Weights of a small transformer language model.
Size: 19 layers, width 192, 6 heads of 32, MLP 1024 SwiGLU, vocabulary 8192, 17.3M parameters.
Training: a variant of Adam for these matrices, 901M tokens.
MLP neurons of a small language model. Each row is named by its layer, matrix (gate and up: input weights; down: output weights) and neuron, and shows model dimensions 0-191. Each number is 500 + 25 x the weight over its row's rms, rounded and kept within 0 to 999. Numbers have three digits each. A neuron's up and down rows have the sign that makes its largest values positive.
After each neuron's rows, "fires on" lists the tokens most often at its 100 highest values on Wikipedia text that the model never trained on.

L7.gate107:509493499476510500469467457464485474449507527498507529515512464512479488472509491487544519504499496518495534485519516504489495474491524513538507456528485498499442490465473554467474495495511483489469484474560452551510535529538493523534495507490490472494493489508486523508505475506524536472508504480560525525519502484482530483454496495488504524544528459527506494552495499504450486465522476473503492528540528518469493499546500517501521513528524540488497446504537512531508490456484509515488513518507457516480499525482513542510523498485460471496513486479485535461520461516473444480
L7.up107:513516512477527490510475479531514485454507499486517486483475477465461474499494534469492550508481478471520494449473514539520542445475511519468507492506514521533496490498548487490496523509539539478452522523491499509526494535489493514516488476499483489470510552512512468466492527539450516501508519480500516486490465553538464502508526471480533499505498473556505452491492547507471452491520523441510498512466512475509507517522484522503490471551524485557537511498490494516547495515516470490462465526486507506496497472491510501460489507553523458527480505465515487484510485525509467520
L7.down107:502538521547495470505534485509496472482536499518489544485500501515504493501490487502519526525461499524513470519480507498498479469527519463488476472483476505494516467506511464512492486523522507521533558537517489520485487463508427534529526482493477518467494520478498517506473479503533509451519493539502521517518433488469482507443500457510492519508462453472494463458491505507492466493488493444485500517549550495486460522492502510491486502483546455466495484493498516477486514493522517473438530485510504550469528511537490506501489474558481516485510479502532499505545460528495498476
fires on: ";", " 2", " |", " (", " 3"

L11.gate224:495484510471451506535477455507474522501493490543506516487487564519460507512534488479530467522458481521452520522482458528487465482501473534538521500525501467552506525504486470538502503480497502517471497505483481489468551516537509469457534498513516525496480494528488479535492519480551497511459498526520500486483509508516489531521492489490481485470520539522461499504504502516495447518492508478510530481486556524517527490441503518511481576497513514495512511504478510516542465537469507470570516514477493529481473514471494521509485516486507479465496516536501527488535526496503540490
L11.up224:545527501533505520532516494502445490498539533509474529472500551538509505519511517524510501516508538462540494514526505494531480491460474482519525489518516487480522490439506455524483491505499502496464483513511476489496504473489528498476491530547513503505498496504504490491528498523525436525518530432486497443479540454496542500488460481495530506492487502509493495446489520532516555539503469486476513487508517497478522471448482542509479479496456488539483464491528503475472508508458517499470492469508487507500523512531482459440487539507510487452527488493483510457516508489484525496
L11.down224:463527489508519479532516500483507539537505533499515484538479486532505494469512505494501511452489548453515457474518460470497504504531503552540512548525469510531517505523463548494523538480482531475508503536509474497510493519464497503510466499480485518534495465513511500454484495510509486467516461519512489528486501461446484493495532464524494471554528495492547507483494469494474457533476542476495520501508489497461536475511450548484523497484481474464529515516492501522505492487488491515531495457485504501526512482481507526475511486476521536549526503527551536476450470470513509499
fires on: " in", " and", " to", " the"

L11.gate983:487535528490473509514471514483510512480460495528501495478520542539514496485504488493507491525479508520520505497504470526516509501489472555491508520483477451508487513499498523548479518496509534494519471532450527473481493457513512493535451516468527571481494542485560477488508524529498469515550503491528480493483545507490472555491500470511475534438482464540488489483511476478505480516514505516477519458452529514514508490473515478524516512521508509500505498500480494493505518507505467463482561469512479507559527536473511500470557485433510521490525511502481504481481493448502508502
L11.up983:502533534478478486501448548522501493481506449513489487476481507505497512476521484493501498514501465509493469491521475539511514522493521535467498492541486526511481501516497479519534501495433496519541494520489479524454477442479516501476493484489489491526511521482552464527493513460476497518565523518500508544481466480487488508486460460444523525525520496490500475504459510463511487494513475524506468464484483483519553505452548527520495508491436538484515480462487546475523499500496484472540476462506500542469480536528502499476490507488523507474473510473466525498469501542508484490
L11.down983:493479510524517522518519531531445489592450502525519490501549466468509492505510519508520496490476519491511517490471473485548500495518503506474481508504418526471478529513472500441513514502474507511475485490532501463443533465486490459493488490494500500470471520514512520492478515511499472492539491521496525513459516509523498508510508494523488458484506511487503495481470497484477490534480488511508469509494478486458501528472504528547488470530540474487510525488481508519508505465481552487487512514528503438478506521516548514540465518492500517485556430467531486476484496511521522496
fires on: " of", " and", "ient", "ic", "l"

L6.gate167:480494560477471497532497490445515519524504523553499536471548541528490512491503516506514504520451518503486501522546485496517494519477489493522493518530499509517512520487514497500512483538480467468487454450508527504512501525544505512470477469478485526551520511464499499521481526533563537489505475473513466497541536457482532515493481507507464504513483504524479505472515515525504494539501445518550531493544487499474489495478489530474478526457492508519552518534493497555482510525476469492551516526490494505457485531513479530511481497537517477491517507505502522518479522498438511499
L6.up167:486471500467496508516527472487487481496523469537497499516529492490523553552502516511494513526471498522506499503556479461534518507504457497523511509515476509507498531535493541520455501522510532469516444480495508473527472508477526492511501527525511529482509502484476520470461526515511521512510472518458512446548533481472483461527501526494533505465457466530467523491454482480543540518456483507497519521496522537484542468494533522505479479473471519491460490510550482520493476497528502513533525527500507544505503461550564519468495525468456478510498518526513513512486506515524502502
L6.down167:509491517499522524516517495493543523498486513535531532469515499536458440455533492515519504531472556524510476500490533520522468533473506474512473510495522498498491499463516555457558506500499491533559471519478499525528536481538510497500519493509514490522484543505523473520506493537467493489501480482534496523471482485482559532506515478520488495524506491481499475490499518498527475489527517505517509496522515496502478492472470478487498505534513498490533516584503470503503512515502466456547486483497531428473506506509491554517553524524558503489504504508502532515512489492479513448
fires on: " under", " of", " in", " from", " the"

L2.gate130:485508502494495513484489545514524512485536512500498507487514528493518506530488524494501506483501454476574488506521467467489484517546481520517427451542479515504572534519495504496476518536476508530508516490485521487509541465498512468525488498506476505487471538506509482495480525550500501528518483512504518497517487485512522480519508444492498508482498468534488489498453499499533509523524536490538469485525503477502479510478489504490544532481522522547494514471474477532497487488542541564504508496429481491490502475484473527488438516468515462476464488508465522485511511514478515556
L2.up130:514531512538485494483480462513450475507501498465474501461466462484480513495501513518501551529495529503467544495500543453518466533496493471522558448475507526473498484494496481466502498520475490499513507511468507456504473533492506506510494530439495505553532478471517513509491521465499510446495544500520506455530479485523480524490557491511519500497498504542497550472523480504549503505486490553493490507526492517508509487509495481488529502504561516486491552549489516481507478542461488473519491484532525514516537485470511496509505474489501511529506502521457503492513495500556448473
L2.down130:577532454498537485501499541500491482505506468511481468481523515519492473500515483508494496453500555500444538508478545489537527456460497502495528506488522496522436522476482461486516485466539479469510491516538491512504479502527470516476506532505487494491512480520490463483499498495499512502502540532496472504549494491510457509453531550475482516499473562494471500483509510491491521479461487512513500478493516533498494452553493501531482501521510471478522504519526566484490485463494467463473499501509501511509503532510549474510563505467514518499517494513488510502473500462472472467
fires on: " United", " International", " Supreme"

L9.gate843:495511473476523470460421539482496490485486554498531457507495509490517502500508526479500535501530490519518481480478471502500482524479464491498449445516502500507543511496491516511485470479512472476520448478549474522486556501512528459512457498483526519500528483527496497477492488513528542527488495480472481548505466501518497474519464477479498503524473477511434464488461503537483495500460509491514496503474493533495501469508496496469500486512483498455494529455520474478529513522544504482489536513536499477531512466469470540511483474529486497487549470487516551477506509538494470472
L9.up843:505543505524523514511497532515509525508516506462511529507512478504480484519529508485493507461494537497534488522514494543503506500511519494498484469497560505524506504452478511488509488481503461484474543531494527535494511457548534499545482459546482494502518478461457546503501453483521497513458480510494495529498498498518531488528488454555533483518473513525519512547473521529467528467494480468503482508495495492540510486475464528513456507502500440465488519494476488468528510461498499553470456473477505494470470495524427495478494501469519509476480561477503533485507516502494488525
L9.down843:499491456490475532553507445498509507548481494497521523508526504485510490522524483500489492523487479469494503536473512531496473500513518514484568476472530497506539504478495478515520510476487512457516549525487532488482471514483461512534511486528497445501543525464462505537525466453477539506477494570444512553515522502522536470502492468526484489503516510490514537553494498490488478529507451483516506518499489509524495497479492485494500496485506488480473507515468495483482516517499493542478441482493501518497575520483474516497494490519462487513511473426505517485523469492506480535
fires on: "\n", " |", "|"

L6.gate516:486510499490504473465463493476523459477470505530515488536478455507506473494504444476493487478450501513514517509519462519511547502483515512498509511514518495464504547457469535490482483456531507505479461526477471471481546494514477501498501529487493467445460496506502519488511499508507521501466532475512515533464528521521486482529531508515516552533459483522460483566520495493453535483536509501482503476484536498538466487502444484509495525495486498461501462486549516539473469447511503516487514479505481480530536506517509538504513502455504497512478467515483502499489503478478551459
L6.up516:523495539502496506478493477519525507491487512521505500504504505538479516505522496508501471492446530509520530518508539544470451493501527511492507479513544517516453449505515501483547531496520481491529514536509495539468489552524510500537492416491480486498489440527514493540495507472496551464514505508487457471490502524502513509452484534497482501461502482512487487505547544460494472480461544485472534505480515460521490557545498500511484469494506488504521485491514506487518506534475504499486519538504499504449497504466507512511486489481554528454514494433538511502500466482504501495
L6.down516:533503523514538495481537523524503500496491548505488524475519521506432476477504501511532555490478513505512481503487522519472490462510507505486429494467509513532521496459501493515502532471547473517463520517489494502462484509529508498533545461518467465521497524525515461483495464491493509499528520505487503499505478523516491490527489497495486508459481478523511467506524446450463494510507547497490496513538536464497456503524446506525484521536506496454504500488526476519547485439523495497486463509512491507464488481487492554462549460510533441491520494504510510501509512520451508483
fires on: " |", ";", " 4", " 1"

L7.gate865:482460560501467462513476462523501486489485534494525496491507543546513505528495508512485455510461460479530487476494475522490505502503475463475503502512503477500512510459495497506519469536525512489498523488501531547477433515541514484458477533488534536453490530509520481484517495538551510502502496484514454500471532499492503470540486476489481545475536459475497468482469547520476483518473561481505496498484519489543456474501520504487517532475488486541483488495482467459511516515502530530496524528477501472451552520477497483505498514516522540489447502507510528510501494488482510482
L7.up865:506496489521446506522488480537466510461519495515507536508496550515510462548488512505512479499499490474510540519493481487534474495565484481517516475517505533460543465445524477517534475517510552491534501502522498513528513517501472514512457506453536488437471493540490492468525500541520459493476482524475504499471500533506507487499463451476507560500552497493518550486496500474489486502484509491489496529532514494516492498514543453496508506495460492512440505555528505485478508491499501516491535518499475519471467470515536517498488508504468509516465502492458482517524529458490482488
L7.down865:514499473496527455510489499485489482483489542492507523524513423448478457476509515504508480482521465521514504491538503508505479492473473528531521512463497485506496537527516535501519502535498485514546479493477501496512547489485487476518469478423485503494527525512498511519523535477471490485509505523465483455518500483489471512477523478534522496554513515464498503534475526518504523471519459480575488504483547476490479504485512468510537507525435500528471489496488547505489530535532480434476523486514518514504542481512508473469526508502494499514469529509507500504525473470462465488
fires on: "gu", "s", "ents", "tain", "ts", "st"

L15.gate838:475498499504484522542478535464518498471482504478499497483512482531514486509507524513494489485488493506510482504492482528497478488472486569481480493485454475522530546487480495506480516510493476542494441546508518465501566483520490445497478467492502555464497527488534509461478493502490454473489492474488516524531547479542504555466520502495493512505504490499508506462460482479479536501504490512504553506481519491489566479470459504491504482516529514536516485492482505544469475487496494513512512515506455494549543491498461472461535539539514532475538532499510502531485541502473488522
L15.up838:490473506523515491539461484480501503510498502458492500501517495520502510500524507495507495510493454512503483475524474521476460543468483541472482495507484527545500512534497485476511536507446512504521511499517507495432483512507518465499528533543492534463525533473484509515491507486503503499460514487517533521480468469486515506499468479524474503477506505526523517484526520489487517527518443521516499520500529517441507548505516500525517436586475458478530506470517488490526530467458527533493518517521554480496505513524495548513516457526528520445505471482487538538528491504509468516
L15.down838:460511508506545400508477543447498525485516516518499485521493520461535527503495497478519466462554484540475476503538504502489485517529488530490518498494453491509540512496476484510524549498453494542501481488500476479504500486474480481477476476473488530511492524465459510477476506536467471463551512503458491503520534474538469524500502467507511502484505493491511497534484485519522469535491540503515532511488439503485545537490496502465504524494473498540520523509490497513498488495503510506514439458494465515491559468497453489474489512510500554514513514485498489513504489500476488492
fires on: ",", " of", " by", " and", " from"

L3.gate34:519514483490476482466527523487527486529491525489498540485500459506446482508512466495496495466554501488468470499495464524486501495520519511513482492539540518481502508529493507584483527468521510491472493462512479509526507490465531484487484496540509513522548495483461502492516484524439549495513509491506536495521468527506509463516516475497462536486486471529518478555446476534482508467505509537522470506500509470539521512513489485462460473493477467491507496497532437490489506478516450476478468546482497496494502488488474486514517479456516506508473502491463548464469506461476479485
L3.up34:471519494480508484506497487543486500504519512491512514536506490499539438475520509499505522525511465526476485485496478503497537471443463525506496503494505494462489494500495491559511482461500452496506483517436478508491466536471455509497494531541464495501479532471465494545480494497488539472459522503524526505548527499469556517474500508481481501561481477465516518493502484505509497508507494504495501508508485486520502483492511498530489488503524559459484510512496496481502477538474436461514438540467476533524470510491510472532510478528495464540490481552515478498515489477555480478
L3.down34:524519512503480577539562456522480517490514528496498504514491528461485529481483482510490492454489537485519521468516488471506484485493521500522497472414490486483522506524481501496465479482453484487505489498545460532486455511494491460506490499468490487505524527503478495523465520511486498487534482479483520464445492488469488520517497477498480503485515476484470480519477563497507499456497502476521493496513491555475507499512514515524503529534482470569537471520459490491504499524521494495479464436502567535490476476482541491503480510492477519484521540484519485488500490503466505502
fires on: "=", "(", " Cons"

L7.gate932:484470503513463500516495559528522501509490511473512497528509514469455507506516474517485500523476510507502471445496529499493494474484463496506463530503481506512519500493516467494496491507483532461536486511470536522502513516507496551470505491499513498490511483486502494534522482528539426507434509470495473456519476496498480535535533498501472491467507525509529472475488501533531460556483493484504504520492516519478470523486547487454491576476471510516451460508525489513471509472477475509517523535437476543435490488540497498516475525538481510494489508498491542512512508497518524520
L7.up932:526527525495507485488519484471481484494469461488490493500462476500482498540488521477472504486472461441525498498495517467486486537531501499468528488515536494538508524487503496503527486541516474472505521482539537547468464515499472480511487528562536547500518550534511449511556454503528472508499488504514517507520495492464489538496530478492504487511524463508480476514511486479503490521485479477514484522513483513473450506462511480493489530516506520482428447527481466471473547475537503513492489535481511478473536510500508532537525492498527482461457519492493522521535515463526521517
L7.down932:474512502495479488497543507505458517494537531511521456496545507475498479509500557505509482497455468518520519520512571527537490490493532527482525485495495509504495554481518526500523524527469507528526474488488546461477527542451497499457463503486499474522521522513525492487508512525462476462531454484473515468523482483551469487545480473494490514460537497502505492573489493526488472462496553492523509497497546501499525480472499511486487500525475509499501511500518529468537456468514509472477478484473504513455491500531480501536438499512498514474506526469467477500502516513486504498
fires on: "s", "gu", "nt", " general", "ries"

L15.gate810:501471552521515478527492519479502512497493506535492505524494522485505488558516511457502502520483504504522486548524496504475487495483467508544499541511505472527472509469453499488501472507522482512534465487554499494506516502538507461523504513509466471538516505507504517512507515492487468517491515426525486476519468510439571516521483486442454503565494503454492508471549560514509518494512527503478511506476488462502516481526459489517492512507534511510514540502490474505498458501458526527507536508510474491509543464509520509501496466460501488488537530514514518479534539503516461510
L15.up810:482467514550474487492491563482459469493482510481462487508473476519502463537486516499492491464509518461503534494512535498509481466488520507520458501497527493488472494538462486438509483471477499499473534508450502497525513516536521516519548463502526526528541468530459542484549507520576487494502530523519538506480513499490504504518453469509487467525464512463512478509507519513497513563491542481463506511496502497488478526517476507500499506510499477489517491486496513487501542477479495439537484484526513534488526489531497506535509502452545493490524514476481499505469500562511493514
L15.down810:489554514478516448536507502506530492502494509484484493504533519501523457514540490530521497556473513482481504437510495471505521504503423533507510500498467509489549513498482505475469498482524466503536472471483518491499545467483506467549500464499466484522532542458510464529478483491477494512545503502469453558495466467483474516543515497482509537500525483487536488479476503524478457509496488538525504494514513524551509557491499543491481490508466502495506496535483500531480479501490529518470487501505521560488517505508514511523512454542436501505485485484495501485508504503482492504
fires on: " had", " could", " Re", " did", " |", "|"

L4.gate909:479527563467498494490529529489472520515495513499501514487507538520505514496508501511515508500532503493460516494518498495459462502532478552469499488484500513507488535504492525492473495492456537473538493474482496533530531487491535432541498474542529555484506532512494468526503536495507529536483507460529463494508487444510529517491475477520477463482501432481515510515455541499485524466510514469514516496518520527483503499518527486509475507464567526519509514504482517498519477540492500525508497535439442549513519513511474512546451490491490522469510517521510494483495490476513493523
L4.up909:456509540517458513516482536509502520495508506508495498508489509498533476484519470507519540534506521499504480508539504503477499524523495478503492486458521518512493498500504541532499521510467542493486491472481456497525564485475477519529495507492538508509473451460472514474543540506502520539526505469480483480522521491533477484501459456519526483468487445537507520506518507517497489448469517451490486541491496517521476519494536503497452513451500514488495501520482482539532534519472488479469531574490503569514524512529491489524475452489515483478499501516454486486503463492496466549
L4.down909:509485487480452489491475493509484518470475448516493491487510481521478498470564519503495516526477474500459526531501514498555495554498528533471561552501505502485509535485487492478525498536509509525499527545463522501505479558529521504487518541506451506511458497524514449471484451525494486488494512516485537543478507482464556488488518477510489501516495560506466504509505492487520545494491497531490495459523485491517484485500516516559529481513479499524482496534515510513521510497520490515470491442542486483503494489486513509491540494490536498538548493518507454499540548493520486494
fires on: "\n", " 1"

L9.gate743:511503529484491489531491493502520509556513545484490535460496528529495495502534500475493496490523494442499511520502475486489496506499521507533515488522533469527554548485489529530533487481533514515539470499474487508541532516432501463541470454504518539496530458528500503508508489557563472505538486468504473497526537492513460488484469494483488505494527488524484461508468491511484486510460487491532522478474490517447528511532509474463489490498511506541497498531478505479505516513462470523539492456517524512464513509459491530507459472505490518459494559492513516509463498466500500496
L9.up743:517500464560476504538517501549510543461459473506511528516523488529508486573500504509516494459529526517502488542536533491464493457523459508496492499464433514481490471441520528521532520475504462512502538528495497474473497484468505500503478533467498514475508491486491488540488530495499486506528478515517484497508499498537524516461476468492484489476525511534490498478518510467478497517481526469468493483502508515472518493489495515470477542513537486519504535491461521507478493472485515501528550467495532451486516466527500498477474441510471507501472481474429511488515531473509503518
L9.down743:498532487445507495507502479474483542487497512470460474537465500457493503475514451491513488532447470513572510484483504541495481470482516446520499511519501496523490529524489505521506475459494484501540506475513510509525486492491520461550458468504490508509514464523544515460526490519483505487472542553469517515485475473469509491472484510510504482571488534497493472476497559508495538493507516520541512492502532530538533481499496497515524440540516490509459534477491513461472512498509521482486512495527518531533502495472530459507500534475506517498485508479501475530468479538501488507
fires on: " and", "s", "ents", ",", "ished"

L2.gate427:521533465515550515528515462452502467489510478503509479470511501516488523529485489500503488475505531483498448554490444489493469541511475472496509476527506505506476500501505513501519490514482497516530498566530508478546521505530448480498497499532547459525532468503501435510527515510499502496553481499489490500523522498529508468504504471503502491533486493512484472508515503490444460459534507528472509471466494509476491426504460521525492532513466476509498467484558459498525526521530508479476491492488484479507510526486513463511525489492489473543466490460515475490512523545479523529
L2.up427:518520509527504518522512496545501508530508502468485533522527484511508497508489481517525510522496503500479522538552507494483548515482501496469458502506511508482459489480498498496491510526484550524472464488530558490436487457516533528508510495518577456522510500468572499477450507503467482533526493515484475532465505509460479458504497503515512483470517468489501479521484482504475487485511469492522524543493530494474495544548503479516471552513500507500444511468519489544473529497498518477481514492457503505548493490526538527489519498476483508479515453496459503496509503526542483475
L2.down427:552501492505496521503552502513502504530515497500500547524509483499484529497468457507492523510468445488487452469468510505533504505466542535484493504494526509519530493463490490458478514501506524506507487503534551533480489462510501538513506542497528493531489513504490491491486522501466508468469492520490490518520524496503449475466532441490540530489462489533492524487515478473476508545505481495523499519488477530471473504484445488535524537506459506503509499509553482494460505547537518475520489491496491523451509473488482511493558547505506552547447475530478497495534526499518476485
fires on: " main", " Of", " Early", " Da", ":"

L9.gate436:519500522541552496498511512521503473476461503515534513437521481549501469492506483521497513483519522473518498482558471518543496535503528541464490506485520518480491453503508533485519484472512509511465484516512504506516502491526554486470506486507520462528461502525539487505541521528449532490497493447509534489511507536497508476481455497532487495508523489531516466465503455543506482516522537480498513506501528505536541499523469484474504486452489497494503482506565539518542460491478476497500527488505467494465511529520505491543487460572516503505487467498482514513462498482492475489
L9.up436:469459501516505489492482492463493517432532501519528481515472542508479484526517508509558505488510475511479523505483511483512492499480454487538506496483501504466487477510494472516494471490503453468519495475504468465507518504506452470484482492478468534459500486498502545463547488504481528501523465489464451496531518435505468483489535478514505542464501479536519549509568476526467484507525528487546511483510459500451527520488454536481476500492465513498495463495500477501493501513470482511525531511528502515509500517555491519471459535518531500508453522519492537498488503540491504492
L9.down436:544486516481450509512508519511525502458465479508508489498507525513523499496506500485514476473427450481493446539479520496488463483460512495542489478519487496508477477501473523506500515486512487467481515487503539434470535494497530474540480501536492487518541497512486543482469492487460514480498502506533520498491490518474478493514510512495438490479522541501511511531528483513480488470515539470498491499528493462473503448560509563491493457530509525556521496498511520508483522475527487503524490497452497468436500454546515503492505521496519485475504484468539491546518516489499494509
fires on: " in", "ig", "'", " By", " In"

L15.gate510:539486481522473496478467533517484503467487506486533499509469537503472482487472513510491506497516477522515478478533479532457544462472528447532530467503517515498460535479489488487454486539486476511502515521461508503534504502523507501495501532517504520509499520520501481498523444516506503490493498464514515506479465483452550459488487527498480494475450463455447437512495522489508465517522517484492491497484568450498520496491502484488497457511505510552508496417505497529483494438488500474473479522511464478536537489525477508482486483534515483486515528479502518500469501483478506511
L15.up510:476458515468521481517489486530491508520507507520493501507490563559495487468504520512481487521514507450523510517496509510507485478491509496531533509464491492491520485482506474471527547503485549493530483497478518501489489554500513537505464499506493526508481502538518511501511552515556519478522463526544525535503529480504507504444472493464474515530504509464500462526499557492506505482486488472509489530499480529548508514481510495519493536506507479488501512482478499547502495542466545524513485491539464473496494485493507495521431520502516537452446515471466540517498554514511445533
L15.down510:509541479530510463488490548511502439487518511505492471521497467494509464472492531545495484491541476497554510494517466529521465477527543494539518491527512481514449539484515526521451475523498502498469469509489514492516526493493506475509489485506474559502507489421495479481486468441478485479477511500468461501523517459510486497499527494499528514498470500517457519474547468512512491514508485486506486460541499509467564510511489558539531497501542474487481505511458516524513496492485524526466488508518483529508487534514548510479482512474464495524500508478494549471504483509498512493
fires on: ":", " |", "|", ";"

L9.gate962:495497480487451508520535518487528474485485507490538522498498546550520501509519456507504485487502498537536494515490483511468505453478497526502510513462484486500497488503506543537524485566526510503481426510450504466524475531525485506525500504521489513488492473512484474478534525526473530502508508502503468527488554465497503529492497443486479535484502466496527488471507509470497450528479519522487549467469540487526536532485478482488472507551507491523501500489484539521475500528514491482531488503529527489526507519501462498548486513504509529538495458450517503493456531483451546477
L9.up962:532498505496485483504467509506514492522485507505525488504513508509511507477493499487496490487492479503555474509496493483504513473499515498479521491505514489500529492508513546454537491538467491521465501471455525490547541507481485486477485512452499537502485502506507487466497494489532510519487496500482454501483499500507495433482489512522494551464540465460517507459492478451565502462473529500501503470472473490547476465450517463498528507531524470508485531508527536507466556538474511555498524468528484504509468516487489440511501490477509587491492451512518515482467502474506540489
L9.down962:505468501503494464481504501523496459484483459482512505535487455477515478544449506492507482518502501516493544532540492492513512511492531510476506493477481508494535450487492535524519506510479506479495484525452533513528486520537521489542519503481492446479553459542479491464482513507468466503495533472484488526503536500462469450487535551520500513498492488548536526466520512513516549506513561522480477529489488507509484498516548504480479500524518517512478468481483508504535500483485540473483507476540552472484499468504495559503479493509501464480526473471491490518496447480489530463
fires on: ",", " and", " of", " at", " for", "."

L7.gate845:460509458519489509491500541491496518528476471484511512509451486482494514503509535519496457495470491562539475517579508516529534497506503469490480494530503529526499503514513502505521478535463447497495505464470524490525535505460481510515476460559496460471483502496479517465530481485451476517496517500515471516503496517509535471512522497470476498464467494520473474497484478517445490497513539452476489480536503497507496514491473472474473502478500496520510507471496508471504506532513458549521503554499520468543477488532478487490502482477437528527479480519526461478509488487509554487
L7.up845:531479502501440546502511545487507519547514526492480499513505511475498492513479477504493474466484559473500502501531477496486544509528506516457497513490495510496529513503537467499486535511522500478479506524524513488529529502476502459486476561540489507491484439502556528517512496516512535485505532502515505537517513520495509540471503512501521553465499474510544512495530560506460478472516477494479513493521514457532480485499481440504458462507527490478507511542485514544510504542501520486524496540475505521519516443525507495535507505521471553520491514504558472514495470480530495482
L7.down845:487505492536521504487470409511517480479524461543496521504469513502532455512518548506500525521496539475507458532483491500499532440468496520522501497543518494502500501465476517506495543493496447497475504506486504517540455506502489508513476513535490492487557494465474514481469510549496521504519475491491473532537462469472490535514514518548516479498508514507502476451503451537524457509510470503524489508532478493516468484521484524484521538521456468471468514472508482500453513505496495516515483519508486474559475508443497545505504488506533499490527498489470501491468502481473498477
fires on: "'", "n", ":", "ten", "s", " own"

L4.gate66:480523547463485496514481478532482492493524483491540497502500539515536490486523518488478489535535512469476498489463520474511521479555514567511524521480463500516515547475493485493509517523483565522502499480444494458500498527488515471476507543535497526505501539502507482508458533515480517543485465523487499483543475512519487497490480471465542492467546460513485495484490549479499489496483527474506520522486526507516506478486498520470538527477539489523529532450501536517514469511476524495517529482493469550469512557514478510503445480525537506493470478487526490506523500479484518529
L4.up66:498483520490474494498485505519435493478492496519499504491500508542550522478462513511496491534527495528460472467503536454459512449503492536512526475474512507506484508496507575514530533523489513523500499470452532495499509467469517510536519511526524475480510472472473519458511478516491541527501470514471475447521500511493485527508486493473506476461540499534485513461493493470518481482449489509509498525515495526550503465479473478517502538478484535513493491492434465522514517488483533448519491455512507548504512515524483457463486502469514527493502482505552507500533511501468527512
L4.down66:514520491493466504513502465534488525480468476496493472484531495519531519499517511494510470469479510519475509533530536460559521509468501511490535508520480493536508512514505470508559473517484549505492499555485475560541488480551515477484496515520491495515488466477529474458523447499499491479488528525459498516530503489476543482485490497450521478511499531548514487472484495477457541488509489495542482516522508498490472487571490517549494520479488473509510511510507496470478528509516500523508476426496512491499500482506553477497551487554525545524493508506523501502530492506473522483
fires on: "\n", "nal"

L4.gate819:466494477500476492500560526489515476536506566490525472506482497541518519531448468499512503482507492485529488499527502513414517439540501555466477495474502481495523505465484504511497500549497485495486514515467506495508499446482495469532501468518505524491525482510478518532502476539518502546490507417511556494505486493493517564502465489533502527519531511513466499512520497464485474506507523455493522512473493482485520515479494462476489515500486498513485470447468544485517474502530522502521521501468497511525506478496463491512470480519482516478501477524500518505474461486478527534
L4.up819:500534522540469506496462486455502498504496538500504495520542505485482489510491494508490482559507505493471480452522475509519454511562497478489539479483492505500490518528487499444460518511427537486510486539508491493520544491544454513499490479437478550509518514472505483470490507489495509516550523524477463489513498530528530481516493497494544519531507431484511512512486509534506507512487488492497490485512461509553498512483465489470499515461500506542528526525484515506499517496487510501491479516488481473514571512484439475478453490477532482504528513467491500503503477519470513539
L4.down819:519519471502467509487469496481502485467477443524489528515516424488488476475501480513502527517491520495470474490512466488541476542525514467506577481518490501528532504507511481470481499522421533468491503484504519520522464533511475508490494492495461509547500483516514517472506497473481506479502519504485527521470504503488519456484472456490506530483464506494474475538506492512511505493467515516474503477530495473570486502441484498506478512446532520518506495513521462497485511458504488546471475517517505495484547499478508446461526481527528501536515502527480471507509455511490478536
fires on: "\n", " |", "\n\n"

L3.gate866:473473471530513506507508530504524505484503464517476537524516517477453483512452542517518442468483485518492494547537500475536502472498519472507492507518508498480496516515498510515509526507505515500500459500505520515508454481466491500495496453547483518553491506554470470509524482454458547489546494490483508522527513498485467479494458493545469477492469521505498506538509448515455526452511493550481512500544525534514473489518519490545529511502527463507505462497510522486482499480499490470468511512489521488478512467497471507515546458493520502528489558490451532497524466511457481502
L3.up866:528526478491469501504543502494491503505494544498502530492499501501499500476468514502519497511487440545517534524512510480526535475480483518530437521478527496467520518482488470515488494537508461535518507516485493469502444532443483512499474503496488523540521505508481473525508499441494528492509508509497514473522525522486491514490506542457473503557488469492527513488504458497542479495471478516486482484468493449546544468528487528546514535490522506533489534439480502521432501480501487505461485466491517497502505475512544516519526466491462468473504477506534518502502536472530470513
L3.down866:514543473458460553560529471494525528476494520473476470539488478473487506460501487506503493456489468481485528480492480526513502522488499501515504487515522492517535513521470494464511439517496467511547512517546469536461504525524514495490490517488544476482499463538486506465466538465472490483478519508508543487433487485490514514492484533485523546484483461495500523489491500515519467511492492504460502489507485538474530514526506534482528495491470486529504494528541477469452503525504543509519510455497520467484490490468553498518496494550497527535472516507497498483464539482471478511
fires on: " =", "=", " joined", " election", " played", " Corps"